config.yaml
n_layer: 12
d_model: 384
n_head: 3
n_kv_head: 3
head_dim: 128
d_mlp: 1536
vocab_size: 8192
activation: "tanh_gelu"
norm: "layernorm"
norm_place: "pre"
norm_eps: 1e-05
positions: "learned"
qk_norm: false
attn_scale: 0.0884
bias: "all"
tie_embeddings: true
parallel_block: false
extras: ["capped logits"]
init: "normal"
init_std_qkv: 0.0345
init_std_o: 0.0
init_std_up: 0.0345
init_std_down: 0.0
optimizer: "adamw"
lr: 0.00107
beta1: 0.9
beta2: 0.95
weight_decay: 0.26
lr_head: 0.00649
grad_clip: 2.0
warmup_steps: 483
schedule: "wsd"
decay_fraction: 1.0
decay_shape: "linear"
final_lr_fraction: 0.0
batch_tokens: 65536
seq_len: 2048
doc_mask: true
train_tokens: 535100000
steps: 8165
dataset: "wikipedia_en"
MLP neurons of a small language model. Each row is named by its layer, matrix (down: output weights) and neuron, and shows model dimensions 128-255. Each number is 500 + 50 x the weight over its row's rms, rounded and kept within 0 to 999. Numbers have three digits each.
A block is one neuron, or neurons of one layer that tend to fire together. Before each block is what it responds to, as a language model described it from the Wikipedia text at the highest values.

Description: Start of table row. The space or first token after the opening pipe of a new Wikipedia table row, usually before a row number, year or date (| 11 |, | 2015 |, | 4 November).
L6.down167:534496419453581518474483463504516483497691486452542588518426466571516472467422515383464527477496543450614421513534443455490446475401503601585554409417529488451537558485570499506558501355480500406386502437515488405515539471511548439482620495413481507596499524440448560503577529494586488473485438537456498454563506491499462455458545522553421595489592462493387528511528488508530415423425
L6.down269:572575517459434505439513546434488472503399551471599450448603528565420570534522568506584483479570465528548475456510516542484495486427471520513501448438444589338519515467512493484480527405568474619426457574529495519545450558394479509495428619491462510528554516543476515518524472507512489516475566551512436521446462512497486506485521488464491447445563459493561394483516482425506390532497
L6.down869:569480526452514507465521517424572493506500422468478602454453462530478390506603491516472550442537546507562502463444415459512476519417487610523572440395501473385501500479539465487566429505567463487427490556479446446533530498498494509534485593581509490574479450428517541605516413550563481565490413402564584423481467490463510449418570507437504475539475516504477466528502562507509456481548
L6.down982:506476429538523482523521500504432480508509549528536557392503373533537474536478532504535550484519468471518518438487566564620475484398432501476466585499467601421450475536459489615478505570476492407484500525524455521513471520564535466468489525456479468553411527443492604498555515516465563509480416418464505510458576493474600515492542523553519501522466501482479476596542427533456501493533

Description: Table header cells. The pipe separators and column names in wiki table header rows, as in Candidate | Votes | %, plus section-heading words like Biography, career.
L6.down106:579507480552507432495451561444559437557523521493485511575486480473581512508528436535583531561513437552575534516526497557485546423413535525539456444529463437540555477470460537543541518527473575488597560511517430511516508444369491542500522544509559554488454475495541487381555466502543521476506473571458560392490478564609439451549503574501478506526484496489475443499479479538448543514471
L6.down225:604507460525516481514546500512467484482551486515469596452500530488473530542462661468429454408543549544511388465506444462429488500490496433481527591473482514533541499542438559513422457404561433448521560386454441564585440462458432443403496578504385580486569536554480556524469522543464487489516491471520529370652543491482423461526484501505474528549509517481494440491557459508498484483431
L6.down676:497476498460491470394547475484433538487403396507486459536486470456497470519388584482444522452496467606590455486554417530510511573416554515476461514521595551489464565467505463480465578565483521560489458430510379458542437612458525454549556552437410454470553481539403511535422394528469483453510463464487491489484489418453530484516596538532429557540528436497445414571506526542581530447518
L6.down942:583523499586445508463548502417506465504481472458411450524563491552511536529490511557481395506432490449477427498496493587549482457390614570425577535503512551519508502517493510524520614502455456530469451513483488520443490526452493519583512500517554538479536498555529493506511448553518412478523432525565506533535488549455497525445446518550486493503428446448419535534508477599481498509501

Description: Wikipedia section headings. Words and word pieces inside Wikipedia section headings right after ==, such as Early life, History, Club career; also table header and name cells.
L7.down133:408600516596509470478487566478479445489533504492508567594410413423487496477486501567540437476532516554448496519505485545483462454451507541456500471438443507530470501459535574482435462488562500548503570537484512521436481429456538538483575597504570489474568460544475404509470468477500473513477442546524440451524376501485535546514468431472528484529589519496472428571475481582473559555504

Description: Wiki section heading words. Words and word pieces inside Wikipedia == or === section headings, such as See also, Reception, Description, Career, Soundtrack.
L5.down398:534527490554462554504610517583500446467413459505506446472507521500549471517510472624501554480450637539464489506460517491532438567538580464513503449515494500531483458549543554492572450490481424507520505478434415370465454537535582428440567429471464537444540373604533525534569494522476535468537568522524507402511523521500479535513471537576582484514423504546517504534510557524524537515543
L5.down441:563485454471539459420570416444470452478501478547438516450536526463531515561539567561481494544555564494475423540502398480558485571427470451364506538486513538582527431476578508492468544488582445514538456562504516589408572488579456484434506586539447487412515441512418453536538507582438523466451491549627471530555488495492429513451433484510479521553510496443507497498518581435543484430626
L5.down520:448475513521486484484549493481463446412504488469481364518459517414551471512499496457447492442450468542463529482472510529457556477492531518481578514510568518457465482505545534480426489472527543546509498528519449457501543426483546485382482545522566428529515600456480412462492468487425431539547545481495520473466517519498526413597505529581568437497502521553502459468489481486444520607555
L5.down693:460532498617535502386448451525514504491543477508541549498463497474460442535544558479461486441561532486553489481529471468378475500546508451430466602574518567503511490502435517453539491441629513509500596533516530404542524477472505444491521536505448448435493486603464400502487506502427516522507509502570540472572525437465462603464488539520509546490514519505443434450436555434468585541544
L5.down713:486474557574517527558443528504441455500479546460522461567532506481505465502524462562482547554390477540475691521469573517497464437482552543507481505483490484507472465430618515505477538501420598460487488520495472387480488440458583479349476491504567471512587495412487427479507505406519490523534489492486485516410483583483512470539470563540555465486493536544534514501467509418520561553517
L5.down715:654529594484501532561471600473611566500518555424543542416519499487509553514485575401521486432498596470488557455483472474525520434616472495524491457552499472405511443516577531578551509465468477491428456489483570493538537560591436467558495520444492581518554505515579565504485550551468458506477498493495485503424472479554469645493489469485426518480543497587465408429455448482496450479454
L5.down733:550535469500524554497575524485565566557589498487512521510473447486434511487480513470469503436490468481547388424467517431362417539537571431436498630523482552458511490583395517443485480554515480534454486513506508574607476455502551501489516520513482494516528503600449517515488580501450496481452365493511470456534474464531435526458589503543489588518412475517369440472528523521528503465405
L5.down787:518428481479540482545546475487479574525561558502458458411540513495484469482431470511490491496407480557508271561510394452458527522395460492503577487490595472500570533525491502485560511558548498565502544507511505591458489477517501407582521461480398525451453565586442518463494565627515484430442509523496560527537552486427477448516491560484542466498439438500497510481585583479514435446480
L5.down860:603509550543538473446474460463517494531533503588526486632563459529477529486507633479439523440585536490489394486514393380429458541583501496538499535488503504564504414554501440496581554468509485524463543439468419494499524481557587607505500503517539531443465459589559473502496483530505518386435445476519443511491496422545475481463445498556402460629463470530517485712585596566543486552555
L5.down930:511508558556538442536489613425528449503548482467444565558576442438495556545543532584529489491474471585481584501516549596533516421479530522486570459384428461553443510508541487500539453509472475514544555548503422431474582436387530473372406477428561462552484480509517378563520422530515413462507512493515487474485524497518478338487416522514589552549452539564471445565521554488472467537545
L5.down1085:531511442484541516469517450533512518560566481428532518492493449443499481501517508495407469464517535383555482502468510478453539517534474460519437625442502441543500613592421552474478482587500469522447529531501496531641464591544519576526498542402437438496426522507482503571459546606545478496481484529492502480539572462436481580557497494544549507475384468511433414486450532484531520524422
L5.down1125:521512528427479504585548555433483492566467545532501480410583488513584444509462485527446534513581591459582520394392431473534577523493523453458501481509632487569547469509546496559396565556447520516549479557449502516451470558454503493627512514623471410425510466539501474566576464500360513492502508513529484529488497475521483527560461446522486514425579443428516530393477531567446475532499
L5.down1187:540424480485538526545529449411498517516614525474549526436535535490516564502497517476453470493536431447574509533390508473433503506482501450540442562483382565506524564575379506456411508548582472481474490600512401485464483542568544444459615438552533579480426540543535468582565531545491449498473482532471433467639499484511492571437544421420475569479529568523513426477499490591469438565460
L5.down1311:432457519466509479471487608447469477513444511476415456442529528492541440506483470547486574578457465555583483535371471573568500543442469467513551545586547515485438506441519525529522469502466506581478507562481565554498490555525602379550527582510538586513407454499512534494426415483521513579527499365391550427402508518429564550437481562575488578436510474587581486484481490551430514498502
L5.down1379:524529566614468507487521579504453435492560532477522509499470524563438468522565455570520513464440483550450606495436593608545502378520494508463509452514409471554453425397480557518495481463555502573583468580427412487450480510423529487447446486500575491512499485474506451518525494450519425457548470494597499483508458489452485442498435519554501490527462515565506495539443502578372550544485
L5.down1488:485480447515476444576452483533537537546612497501564457451501406540530451531432544420478506502546512468467454527600491476439540504559512427490498573453566492502454620549472559501428514464570526443517528462520410511476447493459462444524547618374450504481505543584424557602479545502440577490506495518581489454606481488458515481519534488545551417454558500540348483557498420476441471542473

Description: Table row start. The space or first token right after the opening pipe of a new row in wiki tables, mostly sports stats, squads and election results, before numbers, years or names.
L5.down98:512477599528521477601475433504521469455461473522487425492464512519511432510519440509472549459514513466447526405471426522563505583510533529536516530475400545481502494473537532535521500497495466513671533514509500460400464381422473357517489453537476511523494584363484447511520395418536509486494389458528536526510491513489481504446544511540491540496530511485549510466514509462468495533482
L5.down232:463492510584493462646487396589491577513552480547499465447448478556412520514492372501464646528428431510538400533512459490574471558510546464492475500518565437424552541507506588559521468515523450446518460501560426498472534441501553553484528474451543438499445490533427587535456448464554469495474495317551494470495528543429544523427581519535483596550466450502386514502483478406519494532518
L5.down308:536511575534429509507488467491317495459509407556507417412506509516513490545461402511484513511523563561488429436321434575542478517399503511550491504497407573502485453469535462532577476516483528463649478546458502458430455475445420384515582496538508526508560490463473534568564502493483504460508482543513505494493506391456547518450565495479531408478435539518568508490542476510427525491517
L5.down442:531468484535504464474441420458549540559504450552532560462470500506575520570509486443581590531448505531511444449476516533454499496412487586505535488488573532522536508492482509509561498466457508458496568543456467412524370484461492514565457443429590531382500401464514448555516517537549404506496486531417518421395484494554553468485421559416451570569524574461545510536399492488390550523497
L5.down602:418468537491459457520487556537435545511478576479554490605516460487582495485437552386461544479538552460638460547489563508514589513532432513595445515484499378516478502531544471440511557530435502428542538513516431458487435436524537581621544522494418484510482546473472497461536540534546619543477586473442593389505457489495473483472561522472556465508475580587479446395411460499453478480457
L5.down659:530521529477557580600474500350531430451572415508514484512459427472476442487477447496601483540511554457434500492508552500522545464462444497439595536498619500499449494502516475566548478524476458455527433508510502408473464417428536488491583544449534531470526479320416411534490449532471564510475543441579589503520528463451476422521485448490471582527568582530456503363530525529487572406574
L5.down676:530506463432500531457482473492564446487529482471472472422557602461382595569529410458485493496512493541437504534441556484519442417456479543358540535526450547435543495424477473520573525408490539463446488568562531447542575479436528479476443590448480531449527548489473494491479480489535487431559540495509603492515518489424443472494538478384466499413501478499514482511491513378519554565499
L5.down714:475456431524559546414458495440476490485554469477524526537610506534584567507557550507437443505568488450534437450490562517556508437579447475443536565480512517595549529452478518465571501518499529473421583501529549549524420492458528526513441380431452554459418537512507520564521517555529489433550543528513446431532505461568519481514473542383477467551520479572421462456519387541447469498411
L5.down789:438479517483548499412541590530519494477533514504593541414549559475430502532481417544492559382569539546532489464502525606484465507581435592570508552420478469539547521543435585488567515528509556511540561537500408544631590407479557557442443506559442514494464405451496481442503561437554510445476467419469497472441497478410426412434546495571443537460512516538416543503512553504427466457520
L5.down823:590502465545488593500541450509509545471465468462457537517529433449464478508488557417436433473541585505538473528514558476399458528444521586522581443401459475567486612526551459469524413523465498482484505633490506410537452503601500527486532491451484538536551559498471485442407474589540442531514517494508496482523483569588595426441562481474541415492424608516429455452562450574530433491449
L5.down871:514532615498523508497502528468539452571514479493496478480434462467441512518510443553497510535496501510494480468498520536490531490451539485525458435503410433466495451482513525509497479538569517601603515569529436507567576509472508527535489552516614456482472439487459518526467549498538522514563437502488478482455545501504554502472465457426420523503499477500528488499497513547507600502489
L5.down905:510477496514545558539513562412468499437569464492522437527589392495475531528513534570471472513513546512490450441492507474366466514466597612377433562516540524538484492446560502553514533536521511477500418397527490585493505530519498533527383471513457415549490460453560442534443512521531453516535515533596494534486535499386477506470534438451479438500486509570532436544554471540514442498547
L5.down1140:487557476469472505519422557580455491492471477540456535427562570524415553496494497433474516486573563431598506475470490492327562546538454529509451451571549586525489435571463508472500580531469409469533497501483500573396537497542465462520493501541504501510465551494542522524494509479482535559482436544476485546376490483478580469489483559532493573463520444443514520487490659531603559498430
L5.down1423:554513530495463527602460514532505543519500539504537438448502453419525477490492495497541561480514531485443513509430542462562389409575480549567506581521562586454563556482472462455481583479427466471426562493485461491458546421418530521516521518455504466482532607402473517510548467588555482559520515518560500476453493548423428512458539541465441569453564465464469565492399585447481461515454
L5.down1460:510493467505508537539525433538500460483521505620511481480462597468482520527483474457476539532546486527514460500489483491518548518533497512543568522580467551575524575462504404480524666455551491495302545437470438495461415440482452594525505370555498445426541518545538518555579389451472452478499500481562552463477488539484513517482521505544407615502481478495537524503538530535526484514445
L5.down1478:543559483483478486426489473511534450513561495528494432494485438461501529558639430508483512443530594423404521491584503441389472515444585546497535574490569470548506568428501542528500452453482473460576482574516460453410461547439511507409401474511434615531558520485504455525428532558591364558482572549511468514480501531493433466409492466527447487541508440435553529499475528514445586499469

Description: First table cell. The first cell of a pipe-delimited wiki table row and its closing bar, often headers like Rank, No. and Date, or row numbers and years.
L7.down553:498521585420605515448427398621544511508406418492519499455475387546461443528469489458525566507473417423478487524498590511562508539534451453475490540441502419481620550438559544580502466588486478451554587591546382524527516521494497499538428451535469465555342511418527536553516400594525548523536452429609473442419515480481472472463563595419548483541547436557491502541576479596533529465519